Weights of a small GPT-style language model, trained from scratch on English Wikipedia: vocabulary 512.
MLP neurons of a small language model. Each row is named by its layer, matrix (up: input weights; down: output weights) and neuron, and shows model dimensions 0-255. Each number is 500 + 25 x the weight over its row's rms, rounded and kept within 0 to 999. Numbers have three digits each.
After each neuron's rows, "fires after" lists the tokens most often just before its 100 highest values on Wikipedia text that the model never trained on.

L2.up682:491551502491518490521522462501488522466481489509544434512473531494474475471529495488502473475491500526465484481516505523489520533499489506460488500553494520466478515463479501517536504521435533503537527486518510469506517488513498492521494465563497533501493518472517509472490514531522513524504478485527550494529511473527506532496520480511490514467491493513568480457520500461493495514536501492494518544471491480488508512503506540512503512511495519457500510473492500486540505494534469493501515516537511462537521516493515469521514496498527481454507518503486536573544489481491500525460510499499484486525538480464521511464488477518512505494507486532497538535511527532468492543528459505523521465520481458493465504542517497494494558553476549447493472512562524522480486526514499
L2.down682:507528529486498488517528503496472481456492509493491508534499469492487497528490498536452473505507519514479492494467465525488476467489480488484488496553529535499505476470501530510485525461470513519477516550544465476489500513520478459483506500525528495519492512486520537430481474469512504485505493510510486456505487502541507489493499487529513539481507490489531474526493497494491491510580508502504486552527499502544522483494450510499475539534509471433491495511462444460512453497520518496545505515476502544501506472486495499468516520499480447438506484509502503467514474465465554488505483523470498525485508529515489469470498548544493513482551500499471487507460519523521469479474507474491501469441507480525500489487509474480481495503480442499502449535491533530499500533466493
fires after: "le", " e", "is", "he", "ra", "e"

L6.up840:536473512488550515507519467504520464445501481475506503510440468506511472488518486474501485497459454478471509454460474501472554506542518489535496522547500509467532491454484504527466482553472538467490472483514493438512523489520493507486460492498529529469489487482504456464521480533504527495543480505501507504502532503502479507503508504475520495513470512510541483493491555451486498501514512465544500524490521437492452527524512510503535499469502502472474495511509483456499513529497492496467503547535543526490512504469503486512493527517491484477537536517499525557514514502487521530529475489475514520443507505437496455487485500518549518514478513497509483524488525534494501487537453494540496475495475528514458523532521501525503474505482508493493465508483527492529529482494520
L6.down840:476480499494535475495491475545552529510524489479522516487503475473510497465484496497487484443511510497478506491523460541538475475491480487498452493477505451493479480518522475498494487489544531515519498534558493475508496455517472493511495449508495527490470513498512527491509468518497472429499518485502524464497491530511499479505515484482483546481494487520526541491537473509494491504450493477490491525484494522478472496521517554530491538542468461508475499505501480490523496479517486478486521499503548550481500544496525515510510511470511466478549518556507510485487496540509490533532526466465504462485504511507465470489494452515475514457501526505493482529459507491521455472520496562488490497500518505551449428484472519537504505482500561522501508474478504513519508507529547
fires after: "ov", " n", " L", " l", " ", " N"

L10.up388:484524516515530536514514531549491446487473507525518546502535474440516500515530522514479511532461520510528528451457520534490486524486474517498477506543539495466495504525478499473488525544501476499509513516499485460489489491502470515467474524523458503437533488524491515516496471518522502517457463524479509459508474491470479480535510506487491520493463464526497495508494525493492473523509515484429504482477542507464505495468463457497493494462540505547487464474473491499502490471473521525460494513472478481492520511487537492504527493531510534475485533539491481434491496510513506516485512507479474490512510525559547490479491474506502534515509579515499498504453463524507502494514486488489454475512534480478491518514493460499517505548530506486528525535517509483486477502499550
L10.down388:504468452522542527511531492526521502553516494490544518532507546513499483473537494501534481547515516495480533508523509475498476497511460502482469522535521499462510499461489513541482518497502485482475506486486514479477496540508492464476468476476522476499485527503494490529503501477525515447520532519526528456478526517490481509461482475494475510494495486495463470525496510445515506536498497502492481474542510504501530503563519529507454486527458497486492470483539478445496493508487502472505514481496523510484463558509433493484473516582492457504458506483489512516554535494468489547475500471510492500471508514514512501510524467495475522473502542496487477463485490509500548479511505496463500526489443490549437457500505465520516492515515487524475517493495501518509524512477542
fires after: "c", " P", "d", "l", "nd", " c"

L10.up409:507498513498542464441467528522496553501489491492526543525508490469511542521503484489495453481553506523521502495512541524505483497519500492462492537515491549470518471461498475485476488486514475511511484491481524521467523509516462482472474512508493545515526501523489477513511511459476510490513420515499517476529501484468495508514517524471517556468463454485484487499554519461503474548488477476511497496485501511519580481472477479477491477541502492496479500507514467507494569525521465490525526513507518475520493517491481475460523544473513532541493513527516503503523479526502490482527534506488510475483446475488509448527537493492451511466495493487503508501509531530465489512530503510476521495500465488495482497531466504485507490491496477474500580523532520459542504486492477
L10.down409:486473473500488467482477522501532477449503517499482454492517509509495497485498504524492515545463509475512483496495488525494442487487510522508531466454511525510493443447512497451498517549499500516557465478523494531532456522509506488502506497506559475496518491486547518529506535463505514465526475485492473527505511502508529518525487541490473476488486510502462506515510519526460505496482488469464536545495536490467524520471520512483527537491481524458498517506524484469500477513505532493543471493508509502538501500499512503464504494497527518486508520453477480518515508454478483472499499534474535498516523480537496502540495535555507474521481495449486509475493501461524403519523459504534497471502540532514490458503484498506454512513504512541518535522484489528509462528528459
fires after: " d", "c", " in", " as", " v", " D"

L8.up47:496487517474510489496514513545457459498501454491529506578518480499485474523507501483484529455516520548555478493494496505529528516461512506482501533506432507481486443533503471496507504543510516502506525491474514473488547506508495501528510497507471516429495509493499496513470533495478496474499478434492469508480494475493495482486460485516514484495480467508478487491475516491455509508478495502478496492520547496469551488534449511477516525501505500521489505476466463511486549519454524494477505455478505493522493514507533477501494529522521509470477484518541483520523548553528478448493485499573517501476503512469480489495520484488496527488566525455518529505454471524485522509511488535494493492519508491492469546497532476525542514504488502509484502492529553505519536467508522
L8.down47:460511528479463469482511534443516492482485495510479478568486477467474514534490544495496480511470444528494521536528516443490505521488514485513477474456489511520541528492497489485490493501516535504468514482476490481496506532509464489508490531537527526516520480503508473513552472475492521532503493487503516531502533461504509489501517484503461472478492470572527465481483488508496500553489498502477504505489525517512546533484547454485495507473521476463491491515555550497489536492541504475491495497484483513473468509494504522465501486472495472517487456456504444485520497532485497527521546480466528513486495487460449498508474538474506507509475475483476471513480532517484415483526501536481507528518525489477506512479513485461516493477466493504507476512543476499493491517505447
fires after: " p", "p", " R", " S", " d", "c"

L6.up474:509459471437459518511510509523484520451547493499475515462554505499497482562535509495505463494491486497485486478523468508516502465463516531536487508516499494542490536490480516476501506516444496486501424556514510496501456513483518493492499503520519452514512480527489531480514515490507495473494479503486458504525504530444505529555507505495513484442493530469502508497507513501501508505499527505519488486550501528487491531483517505552489502497502474524497519511537459527475521486514486546520483498528487527527473474456505486535522544514509476520526522483490500512538504515510565528554490502523477488495507537493529456539471498522519544481477458535479505479518493523506492523519502464534482455537528491518496501488476442520492564478487497513481498497512505462512512487532516
L6.down474:495489456509511548513511484490488515517531495508519517532559491512510505519489517498488452515489518498499495521509493540549469516500539502514547481510532515514505482490530519483516498501498450469522463508456540496533499474574485493482531516504501439506477490448488509482488525475464480505461527482509523488515534495502472477486527521524522540469446522489537508508492545513498547454511495508497434475524482529520495489516556572539513509525523508537497528495476483509497488506533452523525541505475528509487484481497495509526482477477442500485483518480476480519525485508504501505520520482497552518470490515465535522555492496529485491507504528508512489480560463508477517545462494505538491483500518554515515537493514483516492485497493481476483524509521506484524518488549525
fires after: "d", "er", "it", "r", "at", " d"

L2.up691:492498448498520535508486494485483496504481479530571491464506478506521460563565477463539468506502531500494500476492497524507472494503505482471536492489536537483478496479512480496498489445486518529518470521492518479519487479544496509529455526511488513424512509493455478517487538496523528538533524453491518490524481489529441475545504453499453495527491463498492467477510492493534525496514468506476532492470479486477471456548485468536486520526499520480504485489498497482515498499514461475529503528482510514499512493492501499501479466503495534515484525490498545466500516476497469489456471507511498493494500492480490505458515475486514500484453456537485508517477507464526533507499532503422491487493474501543449555521529490482469540497511536498523491493515541516476483509483499
L2.down691:516529483497506521491505537504512497503486486507489493500497539455505557498502499495516490489500459479507520475541478524491513505452457489502534512508479490508513472502474519454496502502500519483468465511537516507483503574534469482509490472538573489544472513493505478483484479486514479534509474491478478540551497447525512499463462514533503502525517424529530473513489523501487471507540520492526535458517456495511517490481513477485513481547525492509512526531510542506493490483496499503488490511489535512528473517495467503462510491423515503523471459508487530522490533486529525504502506532534495535541518486540457515447493537503458521503487466515472466486512536522516522506514519476467485464512507504532462551507494466512457502499522471519531498486502447478518492486514539
fires after: "ou", " E", "he", " e", " n", "or"

L4.up251:526544537488468516467491513572478528513504509492528498510476455486483505487520510491493485482474512496510488537522481422502482506489486496517529476491495476505471495481481485536502504494456445510467510545496502504503508520505528494492521522468483512445496478512454488467528478495507493526509551528440484534506507515508460475446539483515482483474517501495488529486496507477525523564467506527459543529513505484477494526502488469484515513521526504538542451522509488525497476477481537498516517499485493517552513511514493516489510539457533520493473529501484487492512502496507507515515506525498522462467503461501494494512458471518546506462512454511502434489475479472520492492515516530494543513486471446445571456453493499492539473526491515511495501496494524510506473526490507
L4.down251:494488505535519498490490510542469474513500520525545498448475481528526472511490494491556498484466524463484502488509501531503530524512495561540507503493528451507463509521548444485528513493502513453543498514509503455478448523561491496500502463484543468481503536549528473526506533504511494468473502518512512502468535472523473495488542459478479507502478480481464502513467485469528429510482462530502479481470472466510477493505520509491512485493548505544513499526464497532461471467493536500501483498548471509512485499497495515483514506490507489491527511543483538482478482477533487520491482496468486487482469524522477512492480469522473504545521425500515484508489527449493485472508503487454513506508519509463532483479503507480549499528506525492497497472468515475474510516505458
fires after: "c", " m", "ou", " c", "o", "u"

L7.up757:502503486472543485458468475483483469451528491479488489452479496524490509541497525549513476448485509500480490525489545536502528488473553556499491517527512491487466509492494529504510497530562474506517505512486486510468493482528504466484518497520543511467487492490483536487481467518504529503505485499489509516545493506506497459489453503531486474478481477472507495511490495573525498496546503498513483497451543481508490499482491479493507539499499488489477519475495485468508482457520415486524482490473502500498512529492508487541524485490499516480565536489492493452480550486466462449478492520480540480480509507490472502531544497532515496507513491528477525503519439498508464514462476453480470498520501502493487482415519475494504501466466515510498534505498517498476530493526473
L7.down757:472515462472547501466506480495482477520501487483459490519492506514505515505496486503508526501487502500482525513493472461506499532571480465495500532473523497476532529509457543540509449489476506463503449478469470516466498460481561538467479476511505492546530474509482480460510462509491505454485538541479523480463490519489498556507531488503486506550494495552503518496521525471489525483425463533502500533490488516541505492493538519518472499455496445521513436491505478495497493492471540462508501511549495484485516519491476494495493507524529514485533488474512488499499498511504509490496481492470476535502497506516482506502486489556500514473522485466526494502520520496490471534524532520510464494548451552468485525527523483501500495512497514492465528516528467487444471528484505
fires after: "p", "e", "in", "h", "r", " p"

L6.up372:490506486470494520502480508514497480464450480483484523548502483495524479548487473510558477506474505524480478490505503528530503463511563498508516527547474518518496492512488497518484511512453481483494492480496504519467508500484534489483468469501471466485462467468536519507482559517543481524498483534517519514499476492514458513444507490514480484538490496477500458492510515514510476495448499528466519519406484528545501518462492520506538521487500558500532485489478497487475464503452475517506515458498499527510515549543471502509516503538463548503514503486505473518485500526561432513518523490521497514510504498491461516492509532508482544500487533495497503467509510477497501502476527569476489488483496511495535474509487481480492494513496492508563536522524480483501498474554520
L6.down372:478491470484411504509462518510507491496533532535481494513512524480498522523506512510527467484496484459482479498486465494513476489531532521522476515512478477512534505478483476491531453507488481520471537517498521516522487498484469440482499517480523443479521463532487521474504515528489504481503501520491464441498462519481504512532465512484499532496468492495513477506480519526537526541526486550543503478518490573522522493500516477477510567502469549534521495471478491553568514509494484508491526440521482515479489477505461559502492535502489481499492494546452503531463506494495526528515517495466501519502501487509562470506502487467469493500480500507552544467528498496500517527491506512476497533465488543532479516499530507480474482535492468482504518493506511524505507527498495
fires after: "\n", " |\n", ")\n"

L10.up382:501533491463526533534469525467538511457547483499544540535515492475495509471470485500489491501531491508518494521461524496494503513468462501516521462502530488485531509543522526494501464496507462481516497470495499494490464502504500475542509503475518464528476513539528510546476512509462515495499519501483480517501495454464528539518506483509502497456549499512491534496425501496471485535533503472470499503499527499514500532503510500491457555473542487483512522484483502481503489536504536498507490455499446498501497488536488532502520504498509474489474471516488509504493518478548492525471491522541471509491451479472501520507507503437506507497468524503461532483542564508544528494526503520494512495442486531501504487487473561439507509431508510531555504497499534507477503497500526
L10.down382:515579472477511508520475515496469519486494493496449549537527480536510478515532492489509443505563526473536505520506472529545479468519470475471500518466459488465476487521528477532483507528495504502507490558486479519525530480523546490495493476486507461518496492473479541512441517507532511501514502475527473513486487500501482525501536482490474488510481474521482511511487481487510473470547490498507461508509482497526490518450531471478496504472495509502479469454498460487452489490538529502523508485541463511480498507516488483491495501517495492476533488554474498495492534497547494492496491517494471491448516469526505499556496480514490491443488510496498549524511524549531521496530494553515515490511515509517492488482484442493525483486513532539465556535472556498508500513476489
fires after: " an", "r", " g", " c", " A", "i"

L8.up743:525515501477487570529481516507519493536502523466484446479474522504482515479494455526550535538498496537512537502524493522513505509510516495478493516507487481493493497509463478538503505529516498520539527477469516510530507504472547495514514504522505490492483508508483529513547478535501466501525484541519488493522488528497527502512455471490500504492510527566507476458495486530503473528491489579484523511503576495509492539516510500502535470516506512508448469479525493520475522490506484418489489446545475473513502496513519495509547509491560464518524464485488485510511491498472501501512507498490483516512526500548487516519474497487478543535469520512460528549485495506528513527514437450492483513481521509471488459526489509516494491504455513496525501541499536533496480545492483
L8.down743:478506553463519484510504477528488562508484484502479512519508539504492512476516492520496498466528483513452534512504478494472480461526497522532525483495507505453469510534511488496484432488476460523529482521485499515533504559483439485493486486495421539489501543530513466481499561479521516446480493487488489522457515508523538500494482483515471509497484524509520506517512536472471501516511474564512497531492488483492517496504484476508500487485463492484498519520486494472497502502500526518481488499512554503501536499526516523460527498503550482487478506485558482490491506508499468493519532464478539472527483479524549502538514467497556479518484463502534473460469434506511486480486504470507515489473477497473524488505500530495481489495541470495506464552538529446490512509505496
fires after: "p", "e", " in", " p", " P", "er"

L7.up865:511454497511549510529492497516517496494479519469496525492530517471483480487464486495485517507498534490491514490485507525494432488506439477508513482487512535480530499520439463493491509477466458514517466518515531480493489464482544505509487513487483514493502494493506515506511469525497501503523492466512575470537533491486456477488469490446512516523533484506507495441488552481524474552496542537441503513481519508512556512534475498502507537494477498531482527490507505513447518498524529510511553519487512489509497537501545467496483500483558526496492535458497490479483491531499518482496499497492459518476527524540510519505481511458471504519496489498504501505531564462518495511508463471477495498497537477463518536513481484472552517545517499522481485509521518498508468509557449
L7.down865:503554506520520506529487486521506516526474489502464551489521496542550487477496519526463509463511539512476486464460502491475494487498529487504478522508529512498504516483516509507494486509539507514522495507472439482524497477447486481510498510509504459489466544486513500481517487474473500509500544502560505500563512492509519553536508505506476485492505490534486514540464539514525502483488530541532486508489564479557425499478486446513523512496441498505494444532507483490509489530503511474479490494541518502517491492507473540463500485518489498513455512506466489504520558479469523526534489477542494498487488479534504516518512493523479521490525498532517505481489488517487485443419465535455517500535522477503528542495530505507467487472529510498486509493498538510476515499485480
fires after: "ou", "e", " c", " C", "c", "p"

L2.up585:495489471481451506449497526487528504501501506524474505506531475510504508495506540508516509493488501461516470523510561466470530534497478517464518462497484488496476489512501475500494516502524480520512542551453543506506502500520494468515538502489525501514455503504494461473542514497476512469492509584481522466488455519496452470493482506466489537463533526500520513548503486516565548546488519510495466493509500500511532490528508489478554488523508513485510482512522503498501422515493438487528507474484479485509592527494457507483514522501510488495530526494526496499488475502528509479469493546478461536481488460516482486511465441507534477509494462521484467486496478491506502517519502464508499495495507490485468504538515493522480513478572502493495496490520482494487528464513516
L2.down585:465484532540508542549511521488473518496546484488482513465484507490486506527539482485542487501486472495510474533454460496461507461501466523508538510525513550444471498488501498510537491512499523495533507483473516484526485538509505501481480508489490495498504526545497539516480470479494525526494473521516507471497536493513516476514538502446483474495519508517496473503488474521492462540546477509494490494495495483520459479493499478467460479519533528480473510465520526486507510470458483509544484517484504519484514485507488513516493477526545518516500438483510502589477501498500521510542504522480477527519507474506485537518488490472523474529504566534481454497470497472489442517536491485554507529496504500538503517499497487535551500456453485491470509466508525498450514473530461
fires after: " C", "o", "u", "x", "a", "ic"

L8.up250:521456530522525513510450518524476528524522512567476541526511529565500475535464509512513487485493464483515519513444555497492467483489498482498484474513538503502507468490522554510514522469485492467477506462486466518507524505528511498477544532535481553472479492501504446451496525499495480513480555523517516513479521495498507486498490484494512465515495458520506488485464495490462510484492534511558475535464533488448473467492533471524556499494494488462548489491461502480514499481503480546453527496478511503485513506517501520453508489480498485484560508538516464495494530489467476482435470480491507494530483515475512457496486523543514480509512513489453452504503498480514485465490498481489485491526490485463510502504484496460453521522512482492506532484499509510487514495479488
L8.down250:498518493486486464464500472482479527509519522496480471526509518510516482455531506503484528495516525523498495492460483493501513503487480520436523562476514545480485508512509500450518453510498441539509480513513517551474480491447548486451533524505457539454487507509502465471521523469504546526487473523455510492478529514509462516501479499468514479505501480484492493518477501459494467511465488527503493517511497491493523493520487520510507510507527483489497497502478498499483494503534475536520464500533533475490450490516521463499486519507456552512521550508539529467548514469459498502500457520501534500447498497550468524509547495479485509523502516483495486472487502506518477467501503496467469472485454463457466483483478552493512477518463486521511515450503503512528540459543518
fires after: "nd", " in", "ur", " d", "ow", "th"

L2.up725:424517485454517503538527519503496497502505515507498481471506518500505491493506505504515553495512460511451554489541538515470493475509529460498505481493528550486494476486487513530515491514515511525459465506510507495439516507495525496527541510499561493502511528477501490479463487498491525513489507501538478500546521504525508502546469491514510552479477510491471502475517512470492529506511498447464493458503496480528508534513472505507473484507507480500447463522491520524514462497467444498537453529508496506529492488511504515551549451531464440473514518500468501483507501491486447521453502490450508522492489473511513502466454463509500507551515513493516465504526516499489503502515521487487507428495542460485504500524525469500490542516494488465524509495453496479513499507509553
L2.down725:520465522497507453508546504473511514479519522505486492495559525457481512470521482499492508522496483505519471506440495522531501487539520473491516488531531528524523505495493502462519562501497474544536518511485486500512512444527506457505507517542482473516486505474430467496493454461508490481520486480502484498464534535510456482520510511493464526518483517508514503471482495500495488465516498501534532519481491491539513502499506503492456530504524494500476521481529504514517505515512558538474527509529549546490496494525486484469483511488497512482517478504495480483459496440515537523479460501465515500505506492485493503507570540561513514457492522505482486545469436505484522494478508508510477459501498496463511474516536502497534467540487505504550515482545525508487481463488434
fires after: "e", "t", "ro", "are", "le", "re"

L4.up320:493450500484478541564497520519492489499535533474486519530525496514548512494513492460530488500494466495491509523527483551435443485513496516513502481511526503504472543545507514477511520496489469500439479503493499531513478467490486555518505541491535482545485534513526512545484512472511492481495498515550503481445510489454507502510471516491500498499471516510475515467488505502454509493468515519506509498524473530558525489474464490561483462447517466482518457438516543526462479518481498490477474510512499468501473492515471508480529488489501503499478448497468500468495516490485511507511470525543467538544492487541474521490527472496521476511492469523490513493495481527481541508495472512515493487524491502468537482532469497480497529490471498537507509501508470519463529513487554
L4.down320:491501525494477505468495485481512514481550501489541521481519482453481499463535510481482492512525477481485494509478523554515469505445501527551493448535485498515505497446506531488484526549476496449532478459493498482536493506473535500521469504509553496484467504524459496514520503530496479457482485512531462478520547526485499499488514478483492476499516520550485506507539555502489549486544468497542520474493488517520472491490490480558485529511474507528513501510517494479495510519489465537518510491477531482496498524509513486456513464468500492458543449513468483544487488529486513524500476494485504519480508488494559480562547486500522526483528471519519514466496498491488509514516483519528486517518485463513488474496517505465514500469552486470517449529479486561477517535480511
fires after: "r", " T", "p", "h", " f", "at"

L4.up411:504485529519497540508513509493531493525523494538502491526489487474479450467567495478509473499526510502499532498436552528495521510491517465510443516508514486509495501499516469479534533486479530478430504488502517486515538500543558493489520484505508532480462489493481526468463527527468509502470508493473515479491557449505487526508504502459537488477479482482487455501502477477513508539479500497521526543496455478463495547486474488499464499497523481473486470443484475538488458515482523524507528517536537525486475538500452499493485505497470498488518534522476448512492539523518459515492508482477534445510532459474536531508510499498528515502539477477477513503497483504534488514472540476499481479491520470480497525486513521487499552505482509461531522503531472518517510515533497
L4.down411:507505526473504472467485504457528520500487502495472500452484536485531485479538506514493523557480553479519495506537455515473495480546512492460481492504518508506506491473514529527486465467526469508470486448474517505495522506488530510518525521528504519492561518512483520497502460498482496405494535477479512518512476443480514542530463497453506500464488504490479481494480500507522483507492482518498527543509501516468478482505527524469456506508512501462481480505530508526504471522541544517530500528489532496508526513510515483459534491494474467457482496450492476509533495500499449461506529505479539492495502469509506480535527452466495460496501509523439501486504518514513496493544469452483515523519519513547481547532522496479516504501479456511483479489494495474507487454496449
fires after: " o", " d", " e", "d", "nd", " a"

L6.up813:456509540500496484465513483491523527516499537491557544478506521512499491516452529485492515500505481480475472501529507513513497464495486486534503506477525500541522534480498523470542440475509521521512488466489485505481518484509513515527502464487518468490499501516540506514513473472540501522530492497473508498468473477463494522535521492542507510515477500511473537458512480486479494504494499539512525480474454495519481555494505493490560526517497480545440529492523542508532479525506491492480485521483507510472502505546408511490473524526459472479481528512530493526594485458542502482486532527451465512523554505454472519490494497516507511508507495494487505467481497485499492494459508510470499534500497482468523533486459511491481464562507523508505502511508522472483497511534518
L6.down813:488513495547476511495466574511491521476506504472514505525513518456499514472501511490507460527476512505490527530524496518418503514498495534543503493509443508495475526535513475500484513482492500485469514504500565506479512472484476468509504500508488522468501496494508525487440531513524515456484537508542494495536483485504504528480519504484463513504497537495522514498491487493502536501499515467456502506491500518521487520514478517506535539499497502504504500480520455519513508484453493449508497472524493490512516503485508507436529477503459505516505491482441495460482528482524530466464519499496457476512488526528506472447472486469485521507522544475525517475525532472458471493510454506505540528472525519504461519495504512529524475487470470454443590514535507509509468522465499
fires after: "\n", "a", "y", ")\n", "ich", "er"

L4.up151:489497500532502482486463468526501477510426471495485509496454474523506468518467506502532519484534482531497510457498506496540491494511513499544460464431556510509502489537495475539499519481535469533480490485459505497524480459509526483521510526553507524491546526503464519500509500511487509486472523507481517541489506514497498552544511458480523481460474526504501505486496493482453449472484494475509500516535488482450508507527459473495522515488508477486511508530525510507472444491505475478482499495504529507550498505489480514471522488515529530525543511491463498522496457469522484496514489489501501479529512478468482481466458439528527470461490500527512501518510485514477446476494433515495513473509468528453516529551493509492501494530521483497501539478509531534482503518538531
L4.down151:530502511425519515524533528511470506527531502528475542517509485489461454511512501483481478467450480464495519463446471506472517489508511519511520514510473504502496552498514489509547491533508477490486542507512473499497500505505505559489465550482542518489505527481536470474492485498551528467527458487505451532509526486522460505489482516482498526515533458520475504504485486508502488513527441514526530504488483512495501493489503439514482490513497516528518467525505483492507520438468568492494478458515535496468491537532478474524486542500489481507522489508465533493538502484459522540518498493505515506477510521534474506500488498467471498550477448474493499516488510480522497548531511511459494489447517479477464484477488518492543458520489518486503502527498536480469530517490478
fires after: "u", "h", "n", "ri", "c"

L2.up457:491468516503476494509513514482515533498504489496522494488505476502475521500491503495532476547497487495505505477483485490532530498490488530473486483512504453525467529577523509529457469515498524485477502507481550509479514482530482442499493481498453496505533468490534463521517458524479471462499534499491524515504462433496523529504495529515505463450517499481529433472512490475488439499519515491518501501493510486502489448498502513503572520531498531483500486521460506482504489475473494522503501485501479512522503505509499474535537491489495453514480516514494500527511501509515478521467478454494502545524526555475532502500497489495531488480511521512498458543503502481517533564528479548443490460459454469501482497495496507498474458462490456537539498529533491524499466516547498
L2.down457:489521510485549503502481495529522505522489497500474499505486476517479489520502496511465452482505574503509540483480469523457471523486493488493539503516535530454502511494538493485524502430509524519457491513494491496520508513460489545498494480480487476531444500509480502542536492516479489459460463501473507496470504516532435506467498486518524520495521480502473465527492522518487517491523491516499457508517516469525496504466514491495497499491481485506479530511493527523527492477515523474475487536522516516448516515508495454449530506453475473474512469514500484480526495503491504497484504489538491478498404524506513489482517511491512513451468505527492499523508458506491508502511503491466491525490543502569499535555432503521438515519523505474499537479505528556520489515466519
fires after: "e", "ro", "ce", " e", " o"

L4.up967:499506473479496526520496480481480480503488503527533512535488449525468505489454509500514512529479500458513504496527487456518507521494484491505490543470494505559468486493506464560485502510535494492512416483520482511493530533524483516513467491510512457454497518486539471496480480509509500516504470459506503489471504494446486517482534494478518494492483521520521493476555490503499479471506514483517491464535488521528513490491495495516478522463544457524514530495492486507465450494514477488506469508486525509532468490481541492519527526534511535499519565488529492537512507515537519527506479529480500494504522518486502439503525530490468474491441517496476501488509478521501492526540499505479472533438497510492497477494437476526527542494452547506457495470476512484497446480564479
L4.down967:519471531494482504484495497531492508487449549496517507522494496499478437471497474512496494488503524497524500502495539531481478508447521506496498519424514498504453520542491480511508533468494507539476500475518522513479500535520529510499524547491469467481474505471499505473548538486476503508515451467504478523495516502447502480534472529494520520501509512459523474484441512488488507483526504505486479487509494535506490471494510477484551434482595492507479531484498502483500465470454511502472471514504506502525478507482479539497517485498473497511515486487526477508500473500531485522496541485499464523463548506487493493536519513473456512444478498528436499493495453534494517535548487469493501476465515508505505487522537505489528527496478505487532469437516505484522503490450498
fires after: "l", "ist", "|---|---", "o", " re"

L2.up307:475498447490469511486532498484442507518482478529480492486524516512512490505506540466520524481511527507506482485514527496494484502521514497508493525513517493491498514551483497497457505478529525491546528456525523490478504491506464491505514473504494490482523507470502566512520522474448576511473512503499461507516509511439519520486505540554502493481492476487512498487528532479482512483554507493473518537523521510520490496521524461515515515495507480545510540483499522501482462512490486459530503510499487513514517482474545504528544475456464503511519500479497491470500465530468488514496508526483467493466492504495527489486456453508488505503483468479471417485494491516519528485506503502544467493467564519506466532530515438485462520493492518484460462490552441520530492456470521
L2.down307:496530523494530529483513480514549471511480527478457504506529500473530473473522537505510500534447495496517526466453528552516523517541488496490515482475528517515459481491533480500505587483487521507457523506512552513485479488497507506518554537526525449485495466494475533475539529500524485510546517516490513529479525438500529494517462521541515501542508476502539534523469529503497515553493502499505515507477522516517485489465471508443495463461523526481502505521539491493514511515476497527480531503516500463448496510511494497472499508506516490457492472527548466518517461507505478517478473480497543532509508512482494540468473510530492497478477475500517494471492477491483481470520469470509502538478514467516534539504503469512479504520455499464534523516500506470512525465503537
fires after: "o", "is", "z", "k", "l", "ur"

L2.up9:467505509469507560492486537501505472539526533475560447504518509462504484501502504530503556481468485469500492510481521522465498510465512482538518469510454548531499442531525492477543463431481498470531502543470477488452491494494504501511502506507518519514479499473532489498523508459505515464515516425507497522530546488534471505475546553516459532483459462495467477497509519506482535525479505488472458497501478497508507496495528482476508553475488534489513466503473474487511478515499513526470490501480474542543516501496546489478535511487550521491457513506531469501450486481512467492488494511485501526506490487494532532479478510489515504462486508504479517498512479479527485495491506551464481503481487496490518500486539520488533530467493522500551506528523529518505510508484479
L2.down9:490486534501505541510486492481513531517499504528456516527483486514493453466499476519494470520512501497519562554515497487495505475509498475489474527480472508503516547489524483512509519550537445524504490507522482508463483536492552512503513508530493490508468524477532472489474505488487490473532515507520541487514474502494483529507481496501526474541529512462471473516500524543472519513481519489482507495489462513485500478495517416516513480518467479489488499461468533499457522501436521488515538520476501476458509502519511478511446507475517509480496498510490507517502468504496511516493505510480478494478492458467512455483502504499517505459557532515512497472476483469523473523506481489485480500481512500468493467505503438496555560509505450579491495522474507523477418548509509
fires after: ":", " an", " n", " A", "8", " h"

L4.up908:522531503552519508503520514481491519474466486536546491536516495535507509471526511486510568489496521508545455520506506482524509495509514527488499500477472526496502520513530505494473482494517514485536459453510523516482526552515505505481555515491482502521527509481499503490462509499512539468527486510483440480517460493501487505519500511478529503459530486521497506468492541545487504427475557495461533545544542507476491491520490499460513476501481488498502513510430509474480511475535519509492505461579468493500496528480519482503524526485471514471513469494466503549508498488521502516520531477499501499492532476447522486488520499485528508503500481506499519552531513484541488546538536480469513467513512509532528509514520470532482521492516447497503521473556475490478487482474517
L4.down908:472486514531455472526483507500530491488515515530483521531486497507496501504489497508489484533519519491538518532461447540482465514485494435486499462453471483532518504522528508529511526536534539511478544503539507487530547466455506499518475477474549553502480537503499496494494462528545541477482508505516539513489512476503497476519542488459481511515555519500502494522530477476519514509522434480469470501497481493494482496494514490438513506531504505494470452472505485481487481534481544519509473510510527517491504491500494430502485506540487474528475483506510510474536493503473468506523548489459530503526516512483457518534487513490436491514514504432493513485469494467504519430474502498494545490509532504518503498493462498520488504495478490486520506492515462490490504481537468
fires after: "o", "p", " p", "en"